{
  "num_hidden_layers": 9,
  "hidden_size": 256,
  "num_attention_heads": 4,
  "num_key_value_heads": 4,
  "head_dim": 64,
  "intermediate_size": 704,
  "vocab_size": 2870,
  "hidden_act": "swiglu",
  "norm": "rmsnorm",
  "norm_place": "pre",
  "norm_eps": 1e-06,
  "positions": "rope",
  "rope_theta": 2460.0,
  "rope_fraction": 1.0,
  "qk_norm": true,
  "attn_scale": 0.125,
  "bias": "none",
  "tie_word_embeddings": true,
  "parallel_block": false,
  "extras": ["capped logits"],
  "init": "trunc",
  "init_std_qkv": 0.0515,
  "init_std_o": 0.0121,
  "init_std_up": 0.0515,
  "init_std_down": 0.0121,
  "init_out_by_depth": true,
  "optimizer": "muon_variant",
  "learning_rate": 0.0147,
  "lr_mult_o": 3.0,
  "lr_mult_down": 1.5,
  "beta1": 0.93,
  "lr_head": 0.00952,
  "warmup_steps": 20,
  "schedule": "wsd",
  "decay_fraction": 0.709,
  "decay_shape": "linear",
  "final_lr_fraction": 0.0,
  "batch_tokens": 32768,
  "max_seq_len": 512,
  "doc_mask": true,
  "train_tokens": 165600000,
  "max_steps": 5054,
  "dataset": "wikipedia_en"
}
MLP neurons of a small language model. Each row is named by its layer, matrix (gate and up: input weights) and neuron, and shows model dimensions 144-207. Each number is 128 + 24 x the weight over its row's rms, rounded and kept within 0 to 255. A neuron's up and down rows have the sign that makes its largest values positive.
A block is one neuron, or neurons of one layer that tend to fire together. After each block is what it responds to, as a language model described it from the Wikipedia text at the highest values.

L3.gate273 [124 124 136  71 150 130 164 137 148 141 115  99 144 148 102  98 122 122 104 130 133 120 106 129 149 186 170 128 114  98 143  96 103 107 162 121 127 138  83  84 139 139 115 120  97 133 109 100 125 108 136 154 151  82 129 108 102 167 140 117 132 110 134 124]
L3.up273 [144 143 127 108 135 139 152 127 155 133 121  93 117 154 107 158 119 148 130 123 119 133  78 139 122 127 124 115 109 109 112 103 102  95 162 117 111 127 151 129 142 149 128 106 123 154  82 156 157 122 129 108 101 112 139  97 127 144 148 126 101  75 122 143]
Responds to: Quantity and determiner words. Determiners and quantity words opening a noun phrase, mostly "a", also "no", "more", "less", "an", "one", as in "a large proportion", "No nation", "less reliant".

L3.gate580 [157 119 128 128 124 183  76 136 148 119 101 142 136 122 146 144 108 173 121 149 119 143 115 123  89 158  98 130 145 133 144 125 126 116 137 132 127 125 183  98 130 141 113 109 160 139 130 112  87 146 110 137 101 149 178 119 133 101 155 102 110 117 109 146]
L3.up580 [140  96 140 144 153  95 144 129 149 139 155 126 149 118  92 125 130 134 134 131 147 102 133 146 158 127  81  88 198 166 116 101 156 119 134 115 193 139 102 159 144 148 130 145 116 112 112 133 132 122 141 148 130 134 192 116 133 117 179 130 135 156 106 110]
Responds to: Compass directions and superlative endings. Word-final pieces that finish direction words (northwest, west, east, South) and superlative -est endings (highest, lowest), plus some other word endings.

L5.gate15 [174 132 130 148 107 101 173 124 132  85 119 139 141 178 109 100  91  84  78 178 115 106 133 134 164 107 122 104 121 143 124 146 144 172 117 136 107 135 143  98 124 111 130 117 111 153 125  99 140 149 113 128 119 146 140 112 127 121 120 108 110 139 117 112]
L5.up15 [108 133 140 195 160 122 124 100 138 159 138 122 161 153 122  98 147 139 102 122 138 119 110  87 102 120 178 108  88 119 162 131  99 148 117 100 157 148  84 105 157 129 118  59 126 140 102 111 139 121 117 129  88 102 114 120 139 128 143 141 144  99 105  96]
L5.gate104 [158  99 141 129 160 115 134 190 147  83 125 105  97 133 145 125 103 103 138 135 159 109 122 126 165 137 135 124 107 105 135 161 114 128 132 106 116 158 109 133 113  98 150 136 158 133 140 141 135 133 141 129 102 131 121 124  97 101 182 116  72 112 138  89]
L5.up104 [108  96 128 103 148 121 156 130 122 132 131 146 130 154 141 146 117 137 107 138 137 148  85 113 126  93  89 167 101 123 107 155 117 158  95  97  91 162 116 106 146 126 124 117 171 104 168 176 156 109 113 123 115 100  94 136 113 113 142 158 102 138 115 137]
L5.gate149 [135 101  84 122 115 101 141 153 151 121 145 124 147 130 159 106 152 157 120 148 115 106 115 153 108 171 140 111 168 123 109 140 109 100 137 126 110 115 117 140 185 122  88 161 129 113 165 114 136 131  77 145 106 141 148  86 130 102 207 148 124 122 114 156]
L5.up149 [ 95 122  71  87 151 157 133 152 137 102 161 185 128 175 136 148 162 151 108 160 137 131  95 124 137 181 152  79  76 144 139 142  84 114 168 158 140 129 148  84 104 107 148 135 178 135 151 112 124 146 132 125 104 120 152  98 154 148 141  94 110  96  98 167]
L5.gate180 [146 149 142 151 110 132 112 138 150 125 146 112 152 131 143 129 114 109 140 130 100 116 119 140 144  97 146 105 142 141 155 160 126  73 172 137 122 159 112  76 140 147 108 109 170  96 154 167  88 135  99  82 141 171 144  91 129 118 176 140 128 141 146 102]
L5.up180 [101 128 142 103 145 100 164 140 120 152 134 132 109 160 146 141 147 108 125 123 127 124 121 134 148 139 133 156 100 154  86 112  59 124 165 139 108 125 143 111 123 155 105 146 105 154 114 120 138 166 113  96 139 132 112 103 123 133 113 194  71 115 156 103]
L5.gate253 [122 123 148 147 124 107 121 104 152 151 122  73 111 123 136 128 146 141 112 116 165 160 102 124 111 149 145 117 108 118  99 117 190 124 129 126 104 160 120 138 111 146  84 116 138 133 114 135 115 115 144 106 144  85 154 127 103 159 117 124 100 108 124 125]
L5.up253 [137 151 123 128 154 142 135 135 127 122 112 150 122 114 110 120 130 149  60 104 132 129  93 127 134 156 124  94 112 103 125 121 157 129 145 103 158 152 117 100 110 120 165 173 158 149  70 115 143  85 122  96 141 122 138 139 144 133 175 134 123  94 148  91]
L5.gate292 [140 101  59 142 126 113 121 135 131 111 144 139 146 130 115 134 145 104 139 135 111 140 119 154  90 157 134 113 124 114 152 174 107  99  96 154 141 128 103 103 121 167 158 126 139 135 148 113 171 110 157  98 126 153  65 129  95  65 114 159 130  93 186  87]
L5.up292 [116  88 133 164 147 129 105 131 183 113 136 146 133 105 125 114 173 154 101 151 127 137 119 137 105 112 118  64 147  99 123 120 109  94  93 104 133 131 121 120 106 140 114 135 168 136 123 137 143 150 129 145 114 115  83 133 125  71 115 100 131 126 156  65]
L5.gate293 [110 182 111 122 170 124 136 142 122  74 121 106 157 141 143 117 113 151 146 102 139 111 107 150  98 138 118 141 172 143  99 113 129 165 126 111 156 133 147 127 149 118 150 100 149 152 130 107  87 140 159  83 104 115 154 141 100 146 142 138 109 122 144 102]
L5.up293 [104 139 146 125 176 143 121 149  71 131  89 129 151 123 146 150 105 148 135 138 145 111  92 157  97 154 145 111 116 132 116 124 128 102 143 144 103 126 114 152 149 150 130 128 163 165  65 150 176 126  83 130 126 133 164  80 110 146 144 110 100 143 112 168]
L5.gate371 [135 182 126 134 120 110 101 142  91 108 156 105 123  91 101 124  69 119 140 134 109 120 167  97 124 107 107 134 109  97 153 156 133 127 131 133  90 123 132  92 106 105 125 121 101 105 126 135 120 114 117  80  99 106 111 139 137 159 133 131 112 129 144 114]
L5.up371 [119 127 129 129 109 129 114 144 127  83 101 115 102 124 153  78 140 157 119 164 150 127 114 139 129 106  80 126 108 124 157 109 160  86 141 111  99 119 125 175 136 120  95 109 164 135 127 122 130  57 109 106 130 118  92 130 128 118 105  93  87  99 114 105]
L5.gate440 [128 151 140 105 128  75 112 135 102  86 130 194 133 114 118 130 140 103  84 156 135  67 101 119 109 149 152 142 113 149 146 132 106 152 127 145 110 128 145  90 175 150 126  93 150 147  90  83 154 148 120 115 142 128 108 135 143 132 160 134 107 131 139 119]
L5.up440 [153 103 154 115 120 136 129 108 151 121 144 125 129 154 108 100 177 151 136 143 126 117 103 113 134 146 181 162 117 149 165 144 104 169 150 155  81 141 160 125 165 146 126 143 133 163 143 118 156 134 152 141  97 118  77 127 145 111 162 105  97 186 137 157]
L5.gate477 [119 109 123 117 106 143 131 174 134 126 155 130 130 100 145 139  89 125 121 143  88 132 118  97 153 119  83 156 108 137 104 156  95 131 111 110 132 129 138 139 158  99 101 116 210 120 118 168 154 130 126 108 137 136 103 113 134 150 134 105 138 170 122 114]
L5.up477 [120 100 131 102 152 162  95 110 158 167 110 104 133 132  76 166 106  86 115 150 161 151 139  84 154 134 111 122  82 135 113 125 120 155  93 133 156 115 159 125 141 122  92 110 111 156 131 145  86 147 146 137 141 108 107 103 115  93 123 126  91 119 133 117]
L5.gate503 [119 109 147 125 119 102 100 118 156 116 159 119 106 122 112  99 152  85 131  96 156 113 114 171 124 129 100 157 144 120 130 114 141 132 116 161 122 132  50  86 123 147 148 131 112 115  72 104 117 138 118 124 134 143 114 168  94  95 137 103  97 110 119 125]
L5.up503 [119 113 119 132 147 114 132 128 146 141 138 121 176 142 118 149 105 185  81  81  84 129 102  98 137 104 101 120 119  92 127 148 126 103  78  97 161 110 142 109 130 104 120 145 113 140  98  78 191 159 159 147 119 146  99 106 107 161 163 184 148 139  57 107]
L5.gate520 [149 137 136  99 126 146  93 158 106 131 124 118 152  94 125 169 126 126 126 140 143 106 100 127 121 135 165 106  96 147  96 165 147 170 170 141  87 124 180 144 123 135  78  98 105 148 145 167 148 157 125  84 136 151 134 153 100 173 127 107 113 100  94  89]
L5.up520 [122 158 128 118 132 115 129 174 130 147  63  99 147 183 164 155 122 122 126 119  82  99 145 146 123 156 122 133 111  79 149  94 135 118 137 134 113 127 156 125 189 139 125 111 153 116 136 101 165  81 149 101 151  64 138 121  97 107 140 103 150  94 118 192]
L5.gate564 [131 159 107 110 129 142 128 129 179 122 123 107 137 134 120 136 145  96 145 117 109 130 130 117 131 170 111 144  71 134 143 122  81 114 106 123 111 177  94 106 127 136 153 126 126 161 148 108 189 118 138 115 137  72 129 140 104 155  91  94 146 114 193 124]
L5.up564 [108 132 112 118 104 142 113 153 168 122 136 130 151 160 129 107 160 105 154 143 138 102 140 139 135 137 120 173 129 138 128 108 140 105 165  93  93 168 110 186 180 142 131  89 139 116  64 112 118 100 155 121 139 147 108 135 108 123 160 100 133 119 124 109]
L5.gate601 [161 107 128 134 130 150 124 145 134 108 110 111 130 103 162 134 119 104  98 149 146 108 166 149  99  91 178 111 136 119 149 121 168 126 138 139 119 117 104 135  97 146 164 137 130 113 129 100 116 135 143 125 119 122 129 115 139 142 139 124  91 179 143 142]
L5.up601 [156 111 149 102 152 102 128 134 167 132 111 130 162 171 108 113 169 146 137 115 102 106 155 121 151  92 117 179  93 152 115 141 128 112 121 153 140 150 138 116 118 186 129 144 142 106 149 112 100 110 133 100  66 121 109  96 139 132 161 158 117 139 144 138]
L5.gate631 [ 90 138 102 108 129 181 132 160 107  91 136 106 114 125 155 113 116 100 124 116 125 102 119 136 129 143 136 116 116 136 107 132  62 117 119 142  79 141 143 123 103 114 153 151 111 140 107 134 106 135 134 124 116 126 135 130 146 137 156 133 144 138 142 116]
L5.up631 [128 129 123 128 121 106  95 150  96 107 146 153 121 146 127 132 152 129 140  98 117 118 108 130 135 143 116  75 120 127 125 125 121  86 119 120 122 144  70 102 121 151 114 136 126 121 146 117 124 183 158 145  95 136 123 109 170 104 125 113 137 136 107 119]
L5.gate664 [136 143 106 146 138 142 126  99 148 122 107 155 119 124 162 159  77 126 127 139 135 136  98 117 123 111  96 100  98 137 151 140 123 110 119 138 101 165 118 125 167 151 142 135  95 129 134  96 138 116 131 185 125 136 130 101 141  95 134  92 133 106  93 144]
L5.up664 [115 122 116 105 113 151  92  94 148  95 135 169 106 166 125 116 162 128 137  69 140 116 120 137 139 129  78  78  93 162 154 173 138 123 105 131 118 144 106 124 140 119 132 125 138 129 112 125 108 140 143 148 160  54  79 121 144 122  85 145 107 121 122 159]
Responds to: Word-initial fragments like a, per. Short word-opening pieces, mostly a/A and per, that may begin a longer split word (a-verage, per-centage, A-shby), plus the article a.

L4.gate44 [127 139 118 137 189 135 141 146 150 129 171 118 107  96 137 149 133  99 151 115 139 129 136 125 136 137 114 173 137 113  75 168 138 126 120 140 129 139 139  95 121 105 158  98 153 108 134 145 154 126 127 114 134 110 124 133 149 140 149 153 126 130 137 137]
L4.up44 [121 170 149 134 139 140 159 169 145 125 123 139 168 120  99 123 113 137 126 100 131 104 101 108 144 150 121  82 124  78 126 146 122 127 103 140 138 157 107 166 127 130 123 108 166 101 117 127 152 137 150 137 121 154 127 141 107 133 124  92  94  72 123 161]
L4.gate171 [112 139 133 126 161 105 100 121 113 129 126 125 100 102 152 133 137 118 153 160 143 112 107 141 108 121 162 125 136 120 142 144 151 109 155 117 153 155 116 122 142 131 131 119 105 161 120 135 158 121 142 114 122 126 118 112 133 118 134 135 123  81 126 147]
L4.up171 [113 162 106 119 119 134 122 121 145 163 115 124 151 105  99 145 143 125 126 108 109 128 126 110 136 127 142  84 106 100 134 114 124 128  89  83 107 188 114 135 175 154 154 132  88  97  95 151 110 117 145 158  99 138 116  94 133 113 176 100 139 127 167 116]
L4.gate298 [118 118 157  82 115 139 144 108 146 112 119  97 141 132 133 116 102 126 137 141 143 119 104 159 150 150 137 102 124 144 116  86 176 136 109 106  78 144 108 101 123 171 126 102 153 153 107 115 107 158 130 171  96 103 142  93 139 175 164 129  95  92 143 135]
L4.up298 [103 183 132 133 123 135 114 168  89 126 122 114 120 189 113 121 110 108 125 179 105  87 101  71 140 121 143 154  90 165 106 105 124 100 117 128 118 165 149 119 123 132 143 122 137 132 134 133 135 114 119 128 128 117 140 139 147 142 184 113 187 168 107 134]
L4.gate691 [ 88 143 105 139 116 110 104 123 159 125 136  89 113 111  92 105 107 128 145 152  98 116 124 111 109 130 123 143  95 102 152 142 121 153 118 169 105 146 135  79 153 122 133 149 172 150  88 135 144 142 129 116 106  82 101 151 131 154  84 131 129 121 187 125]
L4.up691 [117 105 143  87 113 121 117 110 140 130 156 148  78 126 121 158 146 153  98 101 142  85 103 152 172 149 142 140 137 135 132 143 115  87 138  90 104 111 117 160 145 103  90 128 148 134  97 128 156 129 161  96 136 103 165 135 168 110 150 151 159 144 123 110]
Responds to: Indefinite article "a". The word a introducing a descriptive noun phrase after was, is, into, or with, mostly in biographical prose, e.g. "born into a noble family", "was a pioneer".

L5.gate33 [139 108  98 146 110 149 128  87 111 100 125 110 161 111 116 169 124 154 113 149 138  80  85 140 136 121 128 145 108  98 178 120 141 150 132 132 115 117 151 147 144 102 160  93  62 130 118 154 112 161 147 155 156 150 144 108 136 152 121 149  90 152 115 119]
L5.up33 [106 110 124 165 124 117  94 147 129 111 141 118 102 111 163 127 164 128 129 127 128 154 138 155 152 104 130 138 127  95 145 126 102 145 108 150 151 174 119 127 121 129 144 129 123 101 135 119 124 155 131 143 127 122 104  54 137 110 170 160 118 148 144 148]
L5.gate37 [119 131  99  97 117 116 164 156 122 114 145 106  76 122 135 132 117 121 126 138 136 104 120  89  88 171 107 121 137 131 138 111 177 171 139 143 132  87 154 111  42 146  93 152  99 146 147  95 112 125 105 104 108 132 158 130 117 138 157 133 121 144 150 130]
L5.up37 [101 114 130  94 122  93 150 110 111 130 104 126 115 106 173 112 154 114  89 105 171  86 122 157 107 155 108 138 116 125 100 133 145 160 189 148 135 129 121 144 139 122 146  98  92 134 159 147 135 109 149  93 149 120 121 114 137 150 121 129 129 131 152 117]
L5.gate38 [144 166 104 103 148 169 130 119 155 150  98 136 131  97 108 151 144 121 137 135  57 181 139  84 143 138 152 131 107 119 108 174 130 158 110 153 113 174 110 150  91 136 148 151 194 190  79 139 143 132 132 116 104 152 113  91 172 117 131 115 101 132 151 135]
L5.up38 [116 135 134 137 140 146  68 161 120 130 173 138 134 104 134 110 116 149 131 106 110 103 109 146 139 120 120 100 117 152 174 149 112 134 143 139 110 133 125 110  82  95 158 124 155 139  92 128 123 123 140 179 182 117 101 124 126 125 116 112 115 120 106 152]
L5.gate91 [ 93 153 116 134 119 121 104 125 132 133 116 151 128 140 133 141 146 122 128  91 122 152 127 105 125 151 133 100  99 128 103 136 142 113 157  89  90 153 103 145 113 137 122 121 126  78 121 126  82 136  97 139 153 148 115 146 125 104 111 183 136 109 106 101]
L5.up91 [ 84 135 140 128 147 133  84  99 150 133 126 140 149 100 116  93  67 137  97 125 119 150 157 150 100 114 103 155 124 147  82 110 109 118 149 127  92 155 114 165 156 154 135 132 185 160  81 126  93  86 135 147  96 117 139 133 110  95 109 116 143 102 135 124]
L5.gate226 [150 181 148 151 125  79 163 126 107 165 124 145 126 124 125 156  98 133 151 115  96 157 127  83 105 115 149 118 116 102 145 139 118  89 159 119 131 138 115 115 117 135 153  98  96 108 153 136 122 122 104 109 156 147  80 136 147 171 107 126 135 128  94 162]
L5.up226 [120  96 105 101 110 126 127 119 138  74 142 143 125 144 163  97 111 131 108 128 119 105 157 129 124 123 126 133 108 135 132 104 119 127 157 132 145 105 132 136 131 151  93 149 140 115 104 141 147 176 131 127 127 130 135 184 129  91 147 136 151 109 124 123]
L5.gate229 [104 140 129 125  89 136 103 147 134  64 117 111 119 164 142 125  99 137  95 160  90 115 148 110 125 121  98 129 177 115 153 109 131 147 172 189 104 146 138  98 113 112 127 132 120  82  95 128 125 182 171 112 100 145 115 143 133  92 140 104 148 126 160 140]
L5.up229 [ 87 158 132 117 112  91 137 156 101  92 127 133 146 122 132 138 109 117  89 184 150 127 130 127 137 136  95  93 161 116  75 133 107 136 105 118  93 160 125 142 121 132 151 145 136 124 168 126 118 113  99 130  99 178 103 131 135 158 159 112 114 101 112 119]
L5.gate322 [108 141 119  77 111  98 137  88 171 142  97 143 151 108 139 130 167 168 140 111  93 133 115 123 109 150 123 130 135 155 116 139 147 138 159 159  89 131 102 113 151 133 149  88 147 101 106 134  92 148  74  95 132 103 110 158 130 146 160 124 104 127 135 158]
L5.up322 [102 133 131 102 117 118 141 123  99 166 119 106  94 125  91 158 151 133 127 166 131 131 140 156 145 188  84 110 144 121  93 146 129 136 121 135  80 156 164 114 116 126 139 172 145 132  92 148 138 151 134 100 117 105 105 130 131 123 132 126 117 115 120 125]
L5.gate349 [159 128 124 118 108 115 159 139 123 146 165 143 117 142 127 168 139 156 128 116  72 138  28 137 133 109 137 139 128 131  90 111 161 136 153 116 170 134 123 123 144 105 126 117 118 135  93 120 114 189  88 129 142 142 198 171 132 157 138 119 151 149 150 143]
L5.up349 [149 122 115 132  85 103 125 171 107 137  92 147 119  90 122 127  61 110 115 124  70 159 102 132 135 168 153 140 149 104  98 124 166 147 131 108 138 157 115 131 146  96 163 122 136  82  86 149 101 124 108 153 144 138 141 167 109 131 165 150 134 113  59  67]
L5.gate354 [115  88 108 155 114 113 133 120  65 139 106 132 141 102 119  91 140  64 106 143 123 125 102 170 128 123 121 121 126 149 106 134 156 134 153 131 103 131 143 106 123 127  87 100 132 104 143 149 113 144 106 144 105 115 141 139 142 146 140 146 139 131 145 124]
L5.up354 [123 116  86  86 151 101 160 133 124 100 101 138 117 130 137 125 119 111 139  89 109 109 131 123 125  98 109 157 128 143 112  70 177 111 134 138 112 139 141  91 120 114 153 147 159 124 121 137 117 136 137 128  90 131 122  94  96 139 157  96 152 128 146  79]
L5.gate458 [162 158 123 110 137  95 149 142 157 139 184 124 126  95 104 154 158 133  84  99 119 130 147 113 151 140 117  95 135  81 112 139 100 142 147 146 126 130  95 111 123 117 138 141 123 144 140 121 143 142  91 138 127 100 165 109 151 112  98 116 121 142 122 137]
L5.up458 [134 141 150 157  85 128 109  92 143 171 146 113 109 133 154 117 123 112 122 120 133 131 116 119 172 115 140 126 132 158 103  99 118  88 156 154 114 169 138 133 120 139 126 126 166  97 103 109 124 144 114 117  79 108 167 113 124 133 128 131 113 114 130 140]
L5.gate465 [ 85 149 162  94 120 112  81 132 179 139 129 110 134  93 125 171 140 117 172 133 122 100 154 119 131 146 142 117 183  94 134  96 178 133 149 124 109 162 103  92 138 153 113 131 131 109 128 117 126 155 148 100 119 151 100 128 156 134 151 181 139 115  93 140]
L5.up465 [151 148 105 138 148 156 126 105 141  89 160 142 116 123 114 159 119 130 137 118 131 124 106 172  81 117 115 112 115 131 142 140 134 136 113  91 165 150 116 102 128 130 131 109 160 143 158 132  95 163 127 119 116  96 121 112 139 126 152  91 145 104 161  96]
L5.gate491 [158  92 153 115 116 171 100  92 137 162 132 138  96 158 159 172 145 149 109 117 118 125 131 133 117 125 110 104 109 140  87 149 120 165 143 150 124 121 150  92  91 135 154 122 132 116  80 156 131 162  87 136  81 117 120 140 152 146  91 135 127 113 135 123]
L5.up491 [114 139 112 100 141 147 136 107 143 113 130 119 107 155 146  94 126 124 102  83 142 105  85 120 143 154 134 104 132 130 137 168  67 126 162 146 113  94 139 125  96 116 133 152 119 118 161 164 122 170 134 142 108 128 123 102 124  91  85 133 118 150  92 140]
L5.gate530 [148 153  76 113 155 102 162 129 133  73 149 131 124 147 147 134 123 126  91 185  99 139 116 114 113 130 131 171 125 150 129 133 140 141 181 156 116 126 156 167  76 110 130 151 161 112 145 136 136 149 135 130  74 133 155 143 131 154 118 118 151 108 131 127]
L5.up530 [133 121 115 156 126 119 167 147 132 126 130 137 111 137 131 134 148 129 108 174 132  98 130 108 112 187 108 171 111 162 137 148 118  95 107 106 149 172 137 131  75 152 140 130  95 155 112 124 128 158 109  81 127 152 117 162 135 163 124 147 137 128 160 103]
L5.gate547 [ 94 151 131  73 145 120 132 175 121 122 160 130 154 136 163 160 135 123 121 125  71 170 101 145 116 123 122  70 151 114 134 114 143 107 165 164 111 115 147 150 110 116 137 100 142 153 129 143 129 137 115  85 101 133 126 122  97 134  93 128 159 109 122  88]
L5.up547 [131 158 141  97  89 133 100 106 119 114 135 141 106 101 135 121 135 106 104 170 130  98 134 127 133  72 140 178  96 109  77 120 155 141 146 115 129 138 120 118  98 144 137 172 109 153 102 113 155 142 105 123 132 153 109 156 158 108 170 155 140 104 149 140]
L5.gate578 [122 104 127 128 107  85 124  98 125 109 121 147 121 121 152 124  94 157 157 132 126 125 105 114 129 109 141 107 170 162  71  94 150 145 118 131  90 122 124 127 110 118 150  97 127 135  93 128 126 168 127 162 135 127 151 114 112 133  96 143 138 108 141 127]
L5.up578 [161 154  91 106 114 150 112 112 140 148 151 154  89 172 141 151  86 129 131 122  57 173 123 146 157  99 123 168 169 127 139 130 147 138 116 163  93 153 155 166 166 165 142 140 112  98 163 112 168 113 124 135 114 131 133 156 150 132 120 131 138 153 114 147]
L5.gate622 [168 144 144 112 109 114 140 100 146 125  83 112 134 107 124 148 161 100 150 149 118  64 150 156 180 133 114 119 129 152  98 161 139 116 179  95  94 135 125 118 135 126  98 120 150 144 120  87 147 119 137 144 146 138 108  79 141 144 128 136 128  67 123 126]
L5.up622 [110 132 116 133 108 189 174 142 132 103 101 171 159  92 138 136  84  87 144  99 143 124 123 154 143 144 125 111 100 118 167 134 150 144 116 164 121 165 117 149 149 104 125  91 116 151 110 114 145 132 139 156 120 124 155 129 128  72 141 116 177 132 129 153]
Responds to: Ordinals and compass directions. Ordinal and compass words, or their final pieces, locating something in place, time or order: "w|est of", "fifteent|h century", "the first", "42|nd".

L4.gate170 [107  71 117 101  82 113 147 107 149 138  77 131 117 123 120 118 109 135 123 125 146 110 134  77 102 122 122 139 156 158 126 130 182 111  90 173 146 120 148 151 121 108 151 140  97 176 177  87 115 106 128 172 115 128 153  93 113 150 140 134 135 121 164  50]
L4.up170 [150 102 121 172 103 131  66  81 194 114  97 161  89 140 100 137 130 136 165  97 111  92 116 115 145 124  88  85 127 124 115 127 149 136 124 131 139 150  93  93 103 127  98 106 145  99 124 126 118 100 116 139 146 136 142  89 146 151 132 135 147 173 148  87]
L4.gate185 [128 147 125  81 149 127 149 106 125  96 132 101 113 118 106 168 136 129 139 166 146  94 157 126 164 155  80 144 151 114 110 131 145 166 111 146 172 112 114 105 106 131 119 124 141  93 100 110 130 131  93 153 113 180 112 114 150 151 148 177  93 152 166 135]
L4.up185 [143  99 103 148 110 143 159 164 164  74  95 138 138  96 121 116  81 154 117 140 102 100 146 122 104 130 132 115 155 118  97 129 150 101 138 103 148 105  79 121 102 106 126  92 164  86 166 138 133 134 155 148 110 116 134 137 174 145 173 155 122 104 140 148]
L4.gate230 [153 148 151 148 166 115 160 134 141 156 110 134 165 113  97 109 104 137 156  96 145 148 126 111 138 114 136  99 164  73 137 117 124 140 110 139 103 145  86 112  89 102 146 113 149  99 133 131 152 175  98  91 124 160  94 111 127 102 125 164 127 148 193 140]
L4.up230 [115 190 126 114 124 103 107 139 124 123 143 125  84 125 114 120 130  98  98 129 142 117  94 145 134 126 119 100 171 106 120 154 137 100 122 153 167 115 112 132 121  50 107 132 132 143 138  80  90 158 132  87  88 147  83  89 143 122 149 143 130 106 171 102]
L4.gate667 [138  69  94 125 131 139 138 112 170 143 160 123 126 126 123 142  88 122 108 145 161 109  90 164 125 146  77  92 104 126  98 120 153 187 158 124 103 100 162 116  97 133 158 161 112 141 108 161  91  98 134 122 132 124 119 148 155 129 182 161 127  80 112 151]
L4.up667 [145 150 130 136  79  91 144 130 101  79 116 106 137 128 161 155 142 142 155 125 138  43 124 149 108 141 118 121 154 123 168 133 166 109 131  86 164 148 117 115 140 102 133 131 146 138 138 101 101 152  97 141 138 130 169 130 139 107 161 128 139 131 130  90]
Responds to: Place-name boundary punctuation. Comma or connector right after a place name, before the larger region, as in Sedgwick, Cumbria, Dallas, Texas, and Boston, Massachusetts.